Weights of a small transformer language model.
Size: width 192, MLP 256 SwiGLU, vocabulary 32000, 17.3M parameters.
Training: a variant of Adam for these matrices, 282M tokens, 4302 steps.
MLP neurons of a small language model. Each row is named by its layer, matrix (gate and up: input weights; down: output weights) and neuron, and shows model dimensions 0-127. Each number is 128 + 32 x the weight over its row's rms, rounded and kept within 0 to 255. Numbers have three digits each. A neuron's up and down rows have the sign that makes its largest values positive.
After each neuron's rows, "fires on" lists the tokens most often at its 100 highest values on Wikipedia text that the model never trained on; "fires before" lists the tokens most often just after its 100 highest values on Wikipedia text that the model never trained on.

L5.gate1:108140178104189139048119141135135126168112128154104164150137140083131104129162120129120200152138139138121151133053092114152098148176156102142136114147143102158134188118092157104089123172144130123110123195081163146165133149077138087140154057154184132105102145134146101129094098132101108075097181132136179127160061081161222171124147094148112178106103098123128088185110085133131132169153
L5.up1:122170060106137108117104172120093162134100127107060122100080132149182134121117127119154126142159129139180163143093133105143144089060131145109140083125137121139197137132074175128118068127137130118120079191096154159156129175144120210166120121134105099130152089136118116117121118199110076160150173139108132231225141121140140094160107206155138083162203126115137167170124123099139179141131
L5.down1:151144129186130099139147169097153140119158137122050144120113097189148176132057153074145154122144141108154128128121115077129134138082118062069160072086061110110166073116122160157141085121119134118119115161095166124155077099136160149165074137136095113160112120108149150116106128180131098148116135167079122179183122133093071114158177188164172100186110122094111145142148179144110121112088
fires on: "==", " by", " for", "-", " "
fires before: "\n", " the"

L7.gate201:223134118145102201122172168147114082171143070130147089129126109101152121148160152150108131133104126131214115087079123130138155097096086130156100107113092154091093138121101073140146210131130172149181061127130128110052128092128152142169111101107110147102092187164145093143138148132126088082113184128169107073093166091117103075143086137099173076133097152103126136129135103129119127211134
L7.up201:165163153085075126155071119105146102074092134110110133108187157131145164145106187140108098099124122134100138160134171150181170140132115158127168114111144140132164034166192134202149091162148099107140114217115063086152191127119142072073136088102151096091155139179160148164182124191114146111063154118145104082109163177133128160064139150142117126180058148117163154171084114104103143178147
L7.down201:083121077109128200102163085140093114135178188119153155140157120178136131104114202165129140174178157097122157082152150132126130126148149101083083182108153118095132177085123109057129076126157134193088151105142146099138199127112149094102151182109145146096114096133140137095107091126123105190100098157123095126103085130107135107136124111132172097126125079141137085067155181123150103125122
fires on: " ", " to", "\"", " of", " in"
fires before: " |", " the"

L13.gate242:108097168079200098096136095180127136182105117154114177141137153162162087134162115135079122172086047125125080187159092121106136122182098126149088137116166152179076164172094151123161187182126120096110131110085163162132181144129142136116113112174151160151152126125117115143099097107102136138133138063092152105160153175136127099135113060154107118062045139099167131114113083116100091096152
L13.up242:130107135102151148120123115107166093169075196132090178123138064133100053117161161046082088141121110130101163134097122147164161131113076122092173122078171155148114105137106179068125129181183160143111123138127145109126143144146164162198135082129169166065115113171146114145110118056130092141148122089077184109094084130138127083139098148108148102084107169102163090114145144085115125125156
L13.down242:151147191158084139095078136146125091124167101107131115155140121120196182194146153106097133130155066140118117159072123155161105095105144110114138119167144179158112149160127087136136109151088074181129092191118099098149152064149109045062102105141083112160134162074131096148136162161093146093115112164127117081140181095133155155149178116139114089153130122109124130140076143121111140142070
fires on: "|", " |", " Set"
fires before: " 2", " 3", " 4", " 1", " 5", "\n"

L8.gate65:116144157076132177151127052134174116159131101092120150164226161144106140110154154088134134128111141053134106103097086178196128117114136108143066150189116138167088080151126145087089081163142158114168172117148129080081204091183135137113175155168068158091120148126148158132108161124121131111152106145115133078115086115181177127108186107099097115117126168092124104133108082133177162142096
L8.up65:079183117070155098161150083098133099153122098107101122136133190072145215103118125074094141097094130093145161104145124111138126064093083150152106128158142121114114103124096087058082146168155176063165164148135142099140168098139102098160196205147142072138098149120135149132136107163172135086115063171103173100091170104131172100144130086085158166106128173131143142156141117153160210084156
L8.down65:133109164106099151131166087167160123111111141090074095115121148168180183100088169116153071104177165178147077111100153142131117143106119167141161156099207161119125158085081125071138111080150160097136106113130158154115073183087142065167148139096121082091167114083091102096152127072082077162155178128080100131109146132110112139126108155116125201179174165158198137112150190145076112183163
fires on: "\n", " |", " Report"
fires before: "|", "\n", " |"

L12.gate251:152123148147175197140094120165097044148090118145060196090106120126122098138191119117127125119098130129167109123099039066158160129174122137145105105082136063113083129148152152131140124148139110153138114159173119122166127089134129127133125111165180160156104145133164063159121166108155087103103204095128131138137098143133173152095116144163082168170112128157163136093126136132128112160087
L12.up251:131147151176122147130131120137155093143163111112160139168114159134133172082138124137138162152102118095136097077102113082228174117169116126161116187143144153100071137104150070149113076206129099105127072176151085053076194149160169113115141123106173131081127142118101119143115113107171071087080150105126128101122099117146173104116182101073160168118135178151145133104165076155121115130137
L12.down251:120129175126079147121112166131159091172102165139133067155121073169161142161190197119162145140127092073090146091120103124085122131114127086124170166128134126126177072186185150142074153170139097156120144134138099120150077081085128121168115097152128158123104018167132088134138132131101160090142157110120204127144075114091162123127116158112112141096105064116129111130149162155112152191055
fires on: " 2", " place", ":", " 1", " /"
fires before: " |", ")"

L9.gate115:086103171096118166170059066124071141153144158112165170105140146161200091157135166113146101133073174132154099155054151175110143108155156191100102109091083107142105142154101092173126116123096069091147152106120082111157138120083085131078067126099128157115151138150153088126100128117177073064129168100189117092138117034118140081128116129124116127121122128138144088127144096113137115133060
L9.up115:132133138137102142148128079126169137171090192088165072117075145153172197169126156178091095127127154113148098067093145140196182141093098160057083179103116173124124126101108107160140139104120130171173104107128094166114133150148118129109166134137088134117090105110182122091098127094152143105112090120143106137132171171134074117146160137105167113154116127127122116168174113105083127113092
L9.down115:155112120074113157134137137147062188111121137146142102120131077142104154149187111134086104117165151168159119136113145151043147113111146161065150166131105072131136122098096149079148126117110061213110176062085036111106137172076144133123152117170185111152138123155093167110096138089172099110158127086104097078112176131136156097153096130107140158182161129137137147129132112188119147132107
fires on: " |", " ", "-"
fires before: " ", " |", " 100.0"

L13.gate155:203107112178158119130160114133160097068156111155115145158192088107177108142042156106093062181119111144149152175113111116175123107126160148102190103137085167103116112092143117168150194162110152094111086089127162136098104171110130133092079081098159085105137135144114147116125117104167055144146099164163136073140080099157117113124143144143137147122112112130142161191058137104135142122166
L13.up155:149127179135144158162134146137136130129039032115117082096090090117094148131137124106125126096095149095148204097147111105187099088138116117115121121138187106126177154099157183150077139204125130125157124129123090091114124138196136083134102032154088156139100148137190128144159156094095118141112122146112148142114148187191215145110096104153129101168085161147090143129096126102087155121147
L13.down155:096084126127129111152161189156154180160122128122085123167142144143144079114123141149182187143118139128100126135119151104081152115198089124146159126118173070094152105110120174134124126093135172140142087119115123084141072108093142163157114189103164160142112186182090106124153166072066112160088106129167130134118089071080110107090154117118142102156157101102161166104178122102155070159152
fires on: ";", " –", " ", " —", " •", "\""
fires before: " |"

L12.gate249:197177135116124144130099138148163170178166076158158098093150150084177118131198130111140129099145082172169174144092114147119112124129100100131105189147101140131043046128073154109129146171176152086146083122166149065116098129120080139177151132157117123133163157132101075145151119098090109129114139132153118121096134153121093132157152122120086183092155083189127129151165055158175136103164
L12.up249:105117190086134122173098101130129110109103131206141109129076184172085065102120084115106128150077092156159164142129096140143146141125134088122080111127145084220150154145139172113107102100188146166152146134075175124133156136115155151157182118142128144108129084133124157154132173066117172123126087077114153187065120107135117099148092152115108137093144153135161143082131144151145138109143
L12.down249:136217097084139118128101141119127111121176147169135153118186124125143160112136186163121166092181126110148107162183102125149094139093118166184082140111115189085116136100115097145135114119112146154079113103200063092167124092167118116168085191113114096130132172129126179079178100145189097132104110122156117079177100103207101069111137127078166150132142098144121161118107126131111118164165
fires on: "\n", " |", " to"
fires before: "-", "\n"

L14.gate175:155122114118100192112130092197159094144094094120090103113123069114061149148159156121071082086156105160124145151200136128138131177146094112151149177159116119153108105155090111079188148155134110140133146056176125056176154103131170104073125098160090143153112144118158116140041128098155116136147151091132077119132124098114207117199096117107083120070131188131146082079168084155110140153135
L14.up175:150068118112140145157114136189173154138155124140095116091177160130132139110135143194100071087136085128079080128180125082128182189132148162130142109113147172170158160137160152087089048098122152138085173101174130149104083105142108120127086122085080149236118147111107148123113147172110123095104118145131118062119146085099096130150128042076128136096109121160151075109094140114095141155104
L14.down175:125150145141106113027122052107076148106117133139132152111104116189153135174110074108160136125073128111114165129127127076088146143108120114089127118081141137139151162173139069103059129173126110113148134162110181153102074143126158062137156131100126119126067165133128135212128194115127122103114123152096200140114155150117101208118131094139098172167119104141142094129132131131194146087117
fires on: "|", " |"
fires before: " 4", " 5", " 3", " 2"

L12.gate211:121164104094102140145133152086086124077150116096133122136111109126174103137096137111128177160065120122134139091112074134092089112147109157079133098161156118091112160131132108121100157126168100128141113188086135115090153145116122069155185115142089149128112181203122160169136150077141091158132122102083129179155146137103131184111071089144117129119134152106115194178135124090127093105065
L12.up211:063141092066132154106093111111126127114148124156128124128118151186166091081080193130158086210112136115194125085146113122132152126116158089119120108118122106122140189141144136145136195181142067144123114175106135121103136161123122159151112135123162153075169133067099172181177181097168135151144132116119162103105120122115197146146093062128104093084131196151098129113150149093156094100171
L12.down211:119155119135123131134099193094167165167106135159075117119200157054166118092115153131108090102050122135130165114136137143103134121159132116108113161133105118159169098134143160168123158102131166085158119194153160130155175190119120135128111085119180113139109122144154133140137124157081070081117132077111125101120136186094151184115101146097097120115196147117152175132169110150092116156118
fires on: " of", " in", ":"
fires before: " the", " a"

L6.gate167:153128124057135112088114136135083122110097113138112159147143106150175100152133124065167114223117137172156176136099163097107099037143109132134136159110149105108160119136126134147145101139145119090115039106077181089168098150053167123091098148116149096109117128125101125112177158092067161122122142124144187209176152176163117110201104134117127123130149131154102116138178164092141154131142
L6.up167:170091138089161204091119109157116153161152097140087095098136158098061055130169124113125106130133195153134141146124171145101139094161087187079081122095096071135060117113155159127162062106157162164156116088121134102059135097166121146133093184171166163126055141128103125139059173095097130096123166138141163099072147112129134111109068162075165124183167149104144059142111097101197198154161
L6.down167:174135158114098148140136115104161172183149119069147067160094154122105124104168095170145099057179129122169099140116075176138146139121212146164094112155150087128096130076128116117145105163154121081109135131147127104072120090226080102117140080179092147169159184077135144156125101123162094123218166178130053084113131065145109144094089150128093129099110160123090132105100076158113125149139
fires on: "\n", " was", " is", " ="
fires before: "-", "\n", " a", " one", " the"

L13.gate175:128138102165103118164150080132141113136168088117139153186159148077140110112209156125088118104138118144118111095178115145141153118100140201114090147164135168095089132066135166139133133106120127093152113110157128120093082080113103160112098161117085129103108152127125159141147168108154132189056107170153138100135139129197093116123099152084148207143098132122119115156138098111129073166126
L13.up175:100109132088164142142112191091132110203139139141121175155182115133156125186160166082147123105088096111155170114088132123128146126098100097082140097173089103078100179150166109133129056096159077187063107232122155104059146158136088126126179134132149139058110181123118127145178121124089084127110093164099085111139127127129134095093134171142170143150139176064092128195123100126120142073172
L13.down175:085101121128126115127127124163206120092133126183114182064117059100105122120114114210197122155112106125142132111113115171076119152131130130173114161103124150162102080138152083122182125137126205052082162075138131127183123099050129122108114174174158134138167165162117120105137116158146153109155103138113158132150132155112149156122131110153141149097170154203113132152066103156127090087158
fires on: " |", "\n", ";"
fires before: "\n", "-"

L3.gate214:141130078100169121145155168173079131149176109175159206149147111122083090089142114114110147152111155166157118131085104117096124117151106179075066151083107152178165107108129148132082078102114121117175148132095121164094161111177094125144103160155116117158083080201116104146169110116154096118108147063031200133107171133126169162145124148137066090142142175123105173144106144054102187121089
L3.up214:131086150095114176137186107150121144124095095132160192069122079142139136087186124201128142094157078149165155128147166090132135145168164157112109122085122126095126106114062094110110089102114115099152095141130103126177161121132160114169117082110058095142147107185125057155159125103124019096087180144111117156133170109126090099149087190121118096141162209118131138117120146128090129175155
L3.down214:127145136162145116128104120075152127148179124107089056150137141161140101168049099064116145097119139105111121126169128198144118094113072114088142204130169135125113131146154114127205143113142099180124153135085153140101102126115104124138132107162164135122141131068167189116118158137122165087164066120178123100118087113165153100149182111118117146107095132122094137122143096191174127119099
fires on: "==", "==="
fires before: "\n"

L7.gate107:115082115139196083115074151147150114209098140117122128159152127151135103109110116203153066119088119142106120151130117168129170140130114062103122120117123114124132107151126096135158178108078115092117146152173076130167195167158108172070078096128108157133106110151138115082134155142153148202123149125076163107202141179122153158086170185120111092152120174125141102111104119142109123080164
L7.up107:166157112133076090141117162146137142157136151116196100163168099119080025101137123118165168120148161113182162109146131156032098176075189055161116142210112199082110160133116098118125150130115102065090139149151142163165146103137108147084087100094092126079140091166116119142151121136171073079132122099153127140138106157117190148141157131131152086139127121131119118146163099162213097117088
L7.down107:141197157096091133143102110105100151111152118156092154154120129159209181128093131142141136146169146145149090120138100156185159124136095163130165044102116071088154116108110143128137174109149136101103127193130109175096092148159121149154134124135104152083115154118098127117169083058066132187150106119119148147113121131126129112091170140115055100177148131146086119092101088167071149170132
fires on: "'", "-", "i", " of", "e", "."
fires before: "s"

L7.gate245:100148150104090139112118178099095125142129153162103103122119201153111133110137146169127116173115083071113171152116126132121157119104095109127098191176122071117151143127117163123126077156144139145079069185115176121152168037096154105134166067113108150058153138080113088096062189132112151052096150115149145095150126124150144144174124119157082145152103090127145127117135143076200102136158
L7.up245:091141130185126133192111111152122054145155122088082166099135128102103173140117101116202153133133106152075179068164039146178116091164115111091109097170146143055140145164121185122146157158167161142126157139106102127150143105180147077120121088132136119139136163156164156154157143159112122126121183148159042072117118103123127169120118101120067122113133135109144135133103055106184084087119
L7.down245:119086159134102125135137101146173099113169122135093139113147159151126069120150153171154084159091105112130105125109061196148144150107124135085194197166128070144138128152135141158154077143175151117107100201077169100100155128097155140120132105113131131102168112123181083098091133136071181092101070088130129105145151136076109144127110078087161118145137112134140150153167094135172131148130
fires on: "\n", " is", " first", " an", " from"
fires before: "\n", " a", " place", " the", " an", ":"

L6.gate83:107149131116152152167071111138113115168080113152142140175167202127135102116179088134132120179138146141134179119073143107141132167143171131117135108183119057164105104081088122138131072127134110039096099166150098102118195134113122046109172085166097143096101115099114100106124164076101147128091173176125134170157094115144197157124111129100149160145115102133075140117130164092132148092099
L6.up83:144140065117202103104113133099137117131124081142124177181155164129141104128131127056167164167110141100124145153110079139160146106091152194083161102136091094203109064109095171151125072149139152113132109128102163180109148091091118103176087128124137102145116100196095114157137109100145093136166112087140168179098110093136176140144136099130054142182108123151066193152083116118142159101124
L6.down83:102110145149122128166127108138141166108128072100117068087102154101111185179119101150128127119116071148105091122188115168173069158074095114140155149200109105069176094040122152142129115139176185115115143143069145110075105120150123088173158087130093109111136084108164149174092148151131138143147117142088071142129107098151084125148146103073110145212055120102131144098140065174116120134100
fires on: "===", "==", " ==="
fires before: "\n"

L13.gate122:161117055132119124134128182113099120210140102117171171128168124131133103094114104133173156092135091092139148148030139136131107125162136138102094105134111068097139095117090180196135112073124115112138114159107109173102118116147106127143076092149086156095116153160158061140119165146099130071151172101116078121101146113149068156134112128079175121138156134109123134163188142059109150181148
L13.up122:065100138166141178144148080149115071145102161126112165178178145158071095107143160140146133137131126084173096129151111114142097126154125153102145139120127105105080157071159164139128122144164159088125162191156110111110129072121199167156072045160110152110106133152150134135120168093112084133146156115179081096067146109159142051109099136107158166122111183104174109176130159071116093192140
L13.down122:184132074121065110127143167068110105142181104147160073081173136116161135062113120116176182101156123133149103150126150126157136124170182119121110127155115106074089111106109080175189129065116135156135118126145152191114078128161089122110098178159094103168170117122090112080082158151145161079168115198041139099096165149088128161128152138121119142156140144155081132126111128160143152096223
fires on: " |"
fires before: " 0", " 1", " 2", " 3"

L14.gate156:138159177119138168131168082172146131138127151121144141030143134072067137146124111152098106113159115144099093170146111168154162094148134140180081179153123110098105127173096148085175104095104152116159097114176118116157151099122142079152145088136097146127126161125205068143095154123090119108093132080161091057161105117169191122094124169112208081119133130145122103169171098088055098104167
L14.up156:109157137091117121117138062132174085151152170098203141123184115117079141136159113125127121061133185093134141133109134148177143154088149140154133164127109138142098170098086155134068192169125100129109106111156123116173197062132123174139112106094091097121096099105144129107122155071155127098157148098124145139105183100137199081165178134045181085076090089128071057138125099105145117105092
L14.down156:150166159129093145113200084089069115089207119127130138127151202120162034082095122146149178153114114182154173126074157129124151104169115185114095132129157148072151130122119141097169165058170120123129099142103121065107098185109139135140145141081129167113127155151108131088166074105122140122157094167146138108154171119134120154137090133120158162103133115193120129199146116162081117149184
fires on: " |"
fires before: " 0", " 1", " ", " 2"

L7.gate240:174104142163168143083099160100129130130114084166132143123116078148108135104192126140100133117189100082150137130146128118194101097132133176106087160117128169193181117159143162203116151103151103103100125136099133132115190138125166160141141182168148156180216178131118104109154127145076073117140182095152133113138147134119145124110076118150079111138130157157103158092093150058131102093105
L7.up240:134157123188098133094120105098112185105128167110113099108132132135169123156085170081106097073105127142166124162100153130107162112134136177164179079083115080104112145179121108149142181140145100115113096110114156160115156124093143135197107096203178082139177167127087110138143055184084116113159111163159136122150117127128177110101126122157109081112086154183104180107096156105156116145121
L7.down240:158086119160069150130145090077134056122192117129120101138114126120161128132097156164159125136142148167110075093122153204147138152163115148170131118118163126083105188086119082069141101117126158155206083109101134117103113085150132133101156140119080108124110147118138129185156130038129198157112119118143118103163125106163109149163129128115171152098156093086170125126177123188097115192128
fires on: "\n"
fires before: "|", "\n"

L8.gate66:105157120094127151131079075132089141146101133138168169141155118058149149087211116116107071069144132139131154091200166167122148106103159155129122130124093185063108119104115085090137126082180109086075110172133127124088132097123141129118173128143116149148128157104165110121094092104110073104096128147188153159149090178165172134158152136050124079172121119126124088144144089163136125128085
L8.up66:166133159147144183173144113184152135120139165168170187104065118073088097098160110084112106097127129122149083123119137154132138112135095152162150095095120117090129084143137150121112132073116116112142152177183104152118142085157102099129103149157129169114053209116147152167132106168176110111137162139114142085118118091138148078071083119105103104167164151078107095103142079137120127148133
L8.down66:089116143096139179187161142164130112114141130135091158087110106137129124123154081105131161104112129178146122137080090099094128136148115122130108080140128059151095122108111149095109185123071122147156171139154084136166130094144116104140097158155128205166038140129134133145123161111140141161144151142092133071117135069035121059115117106110067181157152192082116164124065132154126092095093
fires on: " |", " +"
fires before: "\n", " ", " |"

L13.gate208:153137122103192124068110136119140152128138117129150145155150110085132145148116081140121148123080058143107161149076091091130142083226127098153137090109098148129082102093092117185136118121169116112076095130138165155133126181116106115140172154089159123130151092087065112151143145150106097127122140124191189189169121141155108136093125060166140187154101124101147217154120110190172136099136
L13.up208:149133089100088174114118153146179162135149154174170178083178128169100104062156186097094141132162098127104090199100143125122083087140147123200127108065147135129137094128097099121155176139126084157128104160100128111164173090144109118104142159100130117155192108150119160171185088128142119104110156048134155134181136102133214119097119102076150093119152158125131144121103160177150140136136
L13.down208:123123148104120155131156141140091110190101111074152135114160077090087112171135129086124163162063086108195140162127148117071120152221105137123140181180170173161121162137151161113162077088131077111142109131146113130083170174123144095178113075211162099165149066096186146197077137132097147144113124105073134115141177168130058076153123090134105160136102123084069170133167111110091131082100
fires on: "---|---|---|---|", " had", "|---|---|---|", "===", " E"
fires before: "\n", ".", " children", " a"

L8.gate168:127112158111092154133044109105113152186116189094065128122116115188165117098167151120159145168056120122085149112171122125161094112091117092125078163172142114105131073113074164135132160163150138125108124182130116102183149133094123101130155062133097111125160165155096099077056212130154076103080180118124063143116142154167137161129140110132091064135128137073172153160097078110104068089079
L8.up168:142165124085112172111098154161141130138117109163102077132163151108076080127116086086098130138147145147135123143149124117134126110153217132140150181163116127167128099171128100107129125152108162139137097158123090166131201171097138158102077107146141092114142141146114154122169165114124111175159069162163184058010197161128148122151134099083147119125115083081159141102062128134197148120159
L8.down168:145167181111133112165139151104099148164074173062044080102098084115142159134116164165126071179099110140135162110130121142105146116137106155166103111154121112141160130123104126118122149100120151115104063199106145130071129199125117112166200124146106130112134161179127118098176140101064096140166157155154100126108178116144134176141118118134073117127131196161085103123121121048140122174093
fires on: " of", " at"
fires before: " the", " a"

L14.gate32:136129136127098177098103166048122116146150146189144123132077126174188138103093164066169136119184128142095213156103175171165122126112087100079112121143099150081158092146122153128165109148179056114107143173128140150058160087165133104118163078104144086112106135109124144126086127135083117057181130099145186112119124119148172130147153140171117121126086118136120073157160116129112177098102
L14.up32:180125124135123140104141155115143134181142154156159168092104114133145138161110127132131127140155099164101184161070166145147173173124084078099139105147061181078118083119138134143194156111155076110099097167137154135083143117197108091124126121124067137069061159120127112156115143132124106060154129088156177108092143132116090129176130095151107101113094117173123047146140126125077165118145
L14.down32:113122127128143106170214113142196163107117153115125121120153096176114152113100083164121107157121152149170092162086124097135123064171105103158169068130148184132120087088157133091114130117099138090143122132130103126128118176123135164116125151108088130078087158142150101117162135135149100158140095186088117144154140121142084108085112122146143139102169170099113137112169161129124104133132
fires on: ")", " Majority", "a"
fires before: " |", "\n"

L6.gate204:099173140160127120101134184098167117118071197132111104139119161131132150145223163128093131124160102117143096169147121122106119098120109102202089151169161119148150132102133144179083100127106189123142109153191158098150106165096162120146179129111152089089128158069165136115134171129098067079108124153132085202137130086153128051154145161121122129129168133088100161121127127092136112114109
L6.up204:132119149177125108112069096109148111153101193100152131102098129183128126126111151131142097123185096128177141119210156108119091105078216056067144119141147143145093185176123141120085164093143112122118082099131158167167113118197139149122132077140134094156161135156143158127104171138141200103153144062104079120134143159101117081107124170142069100162134231137093133125075148118112117079119
L6.down204:113121076148097137165149131174094118150109054128134131147119113051102140084058095140181141175014142122111132107128103137083176150147101146150125146171156136158106165078122164114170139141064091143119140118111111181112137138110141137100076103161125126154130118148078083098116070090097176171090105124175212137141157124110136145193117098138140146127104087109126161128140143108143110132139
fires on: "'", " House"
fires before: "s", " of", "\n"

L6.gate87:091134179099104171109098067163129140105104163074097109130105153131144122088115089169129155136155172091100129077134109114116153188125142079117127168169142155174109169172100131104108198176165131112136106138151142146128163140088154163102162107129130159138084086088113102115091143080121146101104188122151086097080073199133161153113136123119181172143095139137159132108119117221145044131073
L6.up87:149083179143128137152151174142144069110123112156136165135106104186140128143102136160134174189085117134133097100099098114125170134142128144057178146104156123126128144156130172157133118125098093146121055222091097150160071120101141132149147102100153143131114165123137094185094167075096121152071124048096172164116164098148089083121164126135081162133079147180129160126159086092052090152105
L6.down87:094080136072110157145139136128136146093168163095144101101098125126115140142145152171155160099163124127090118106158147129114140158105145123096092141164129181116105122116099092090142132175132125145085176084085118093091141139165157133126156149112119141128116135095190133126143133182195220141139135167117118110106108090017084140164138097105144087121106141082180130119133093162167115151166
fires on: " 2", " 1", ".", " |"
fires before: " |", "."

L14.gate39:093104134117119114075079139105083124124140155156105014134154087160101072138161118156147134094161082100121152136127144150119089140118133120099118172090084116180162121118150138160086145121131147101154131102089143131188081121128182138100150171165157120154153119076120138100060130069082119033185075092116164160139131150154168154151128122143148108122129165133132142109139168121113148028117
L14.up39:136124110091117109107129119168107191172165154118124084118114090158143115107159062124127143055140096139150127155103104118152082117099139107141099131027099114175095100117117158161094130137096101133146125102146168137145125109122122131130143141161107184164137101088101078133080144121139086083189138094091129179108168134167169150140099132074151130125099208079109168096097122111097154068094
L14.down39:103138056149116147183136158172166107139131114164178151146115118086130185122139129124107090175158149162087073171113066165095106163161165167147115132135078141104059117188114116128133181140088124129104134109149075140134124127144064157081073229148104149109100115160144142110144168146149161128125132184137167126107116104122129097077159111084108110122118166165140083135121016113113167134173
fires on: "==", " ==", "\n"
fires before: "\n"

L5.gate71:171100077146115093086089163119119191113149133141140113121161149186124132130058091096165114196169112166118162126068146109129130083147069087104096099138168089156189100109112194191106190066122115106133136157129140134123094161165127090139139097097145059144160111105107127134175102155182095153091136125111180158169137207122102085107124140151075083156120102139134155140096125134127114123172
L5.up71:084106109054111069091172156083138145157170115152196102096099105108186155144153147103161104146169141104181125132103177166107163118077128170127150110115099133140112196128120133106136161142101084118156131109113158137144112135086085118162124180174131157153154181120056128151130141161119153120149146119177142104129222121107134134165084144148125173084159110108139110130102092114119186057117
L5.down71:089112179129176147183152122148169063119096123086102145157128108092126162147152134118135124100112104099129137165155135114165103130136135108182100123143109171115090091097122029130148051185125175083117093076132139081148165086095163143061114133153082152133107156164169139074114161085148161078143090150146097140138115063185157110176119138094150114098110180096102105146200160112172141108088
fires on: " |", "\n", " critics"
fires before: "-", "\n", " "

L12.gate225:063136118107157123075117138135133090141124148155113138110177183132135114176159128094099088097113114111180132117112137098146119135165094124156141182142112120064127148131103167110086073088118107056108183163194173146104140091135127132077120097188166125116092119076123139144138101151025084125116207099141119083112112136116120122120128105121120146127108156084162109123179157135212126092079
L12.up225:163138125099167145146117111121153099136140118137142101170163105089104093132166120129119126128110124082119138149107079218113107102084069144136125086102099131128076080075121143115166128076145102072135124155150158135067105150197131130173125134127156165142192093084106121158098157115124087135185102130128135120138155135163165145163113144106083115131105164097116139107104133146048129059159
L12.down225:131156112105100086116170122157163166144147171132170110154102077138131100149120166065185098139171094108096105106128140069181134083114155118130132150162136147177127072103120152087145093156182158092135131072134066117090134116148125106141137137079108129147042184143121157148152105163198102117116106165157163185105081085143141149207082070115146124109200051192126143137121194136110159093114
fires on: "===", " ===", " =", "==", " professional"
fires before: "\n"

L9.gate92:070098221160111102131108081132139122087072131138167104090155179141191112142061114120139143122088112141109105117115135109141117101122145087136162160123148193105113145093035130094149165128138112083095114134171161111149123139150148142126149095105074100144165073122145127126128169160157090121162147102114095191115092088173152173122135057124075165133113130108126167118116144176104133081128
L9.up92:122125178138128129208100107158099095126092142166079140125092130197184148174101129129179121153057087089141167119098099131128104107130126105030185150116118145129120111126132194103180128084121113119149124158112222130182065080168122122126126098142102131163171084188138118134132153162117138110191119089058131139149137109135094130151108110159031109142132105095104123097129124093089123061153
L9.down92:077128164105142156162174145122095122170163100156138131152109176214114162148175078137104124154171119156123126174044133147117141124145140101099089154102129094152100124126154169148182147146121122138162188086120028137151189136140087047134128158114064104079101141097151090118078111133153166080119121063115153049079151132130141154143121100164109128133142125112112147130109134174159146089076
fires on: ")", "\n"
fires before: " is", "\n", " |", " ="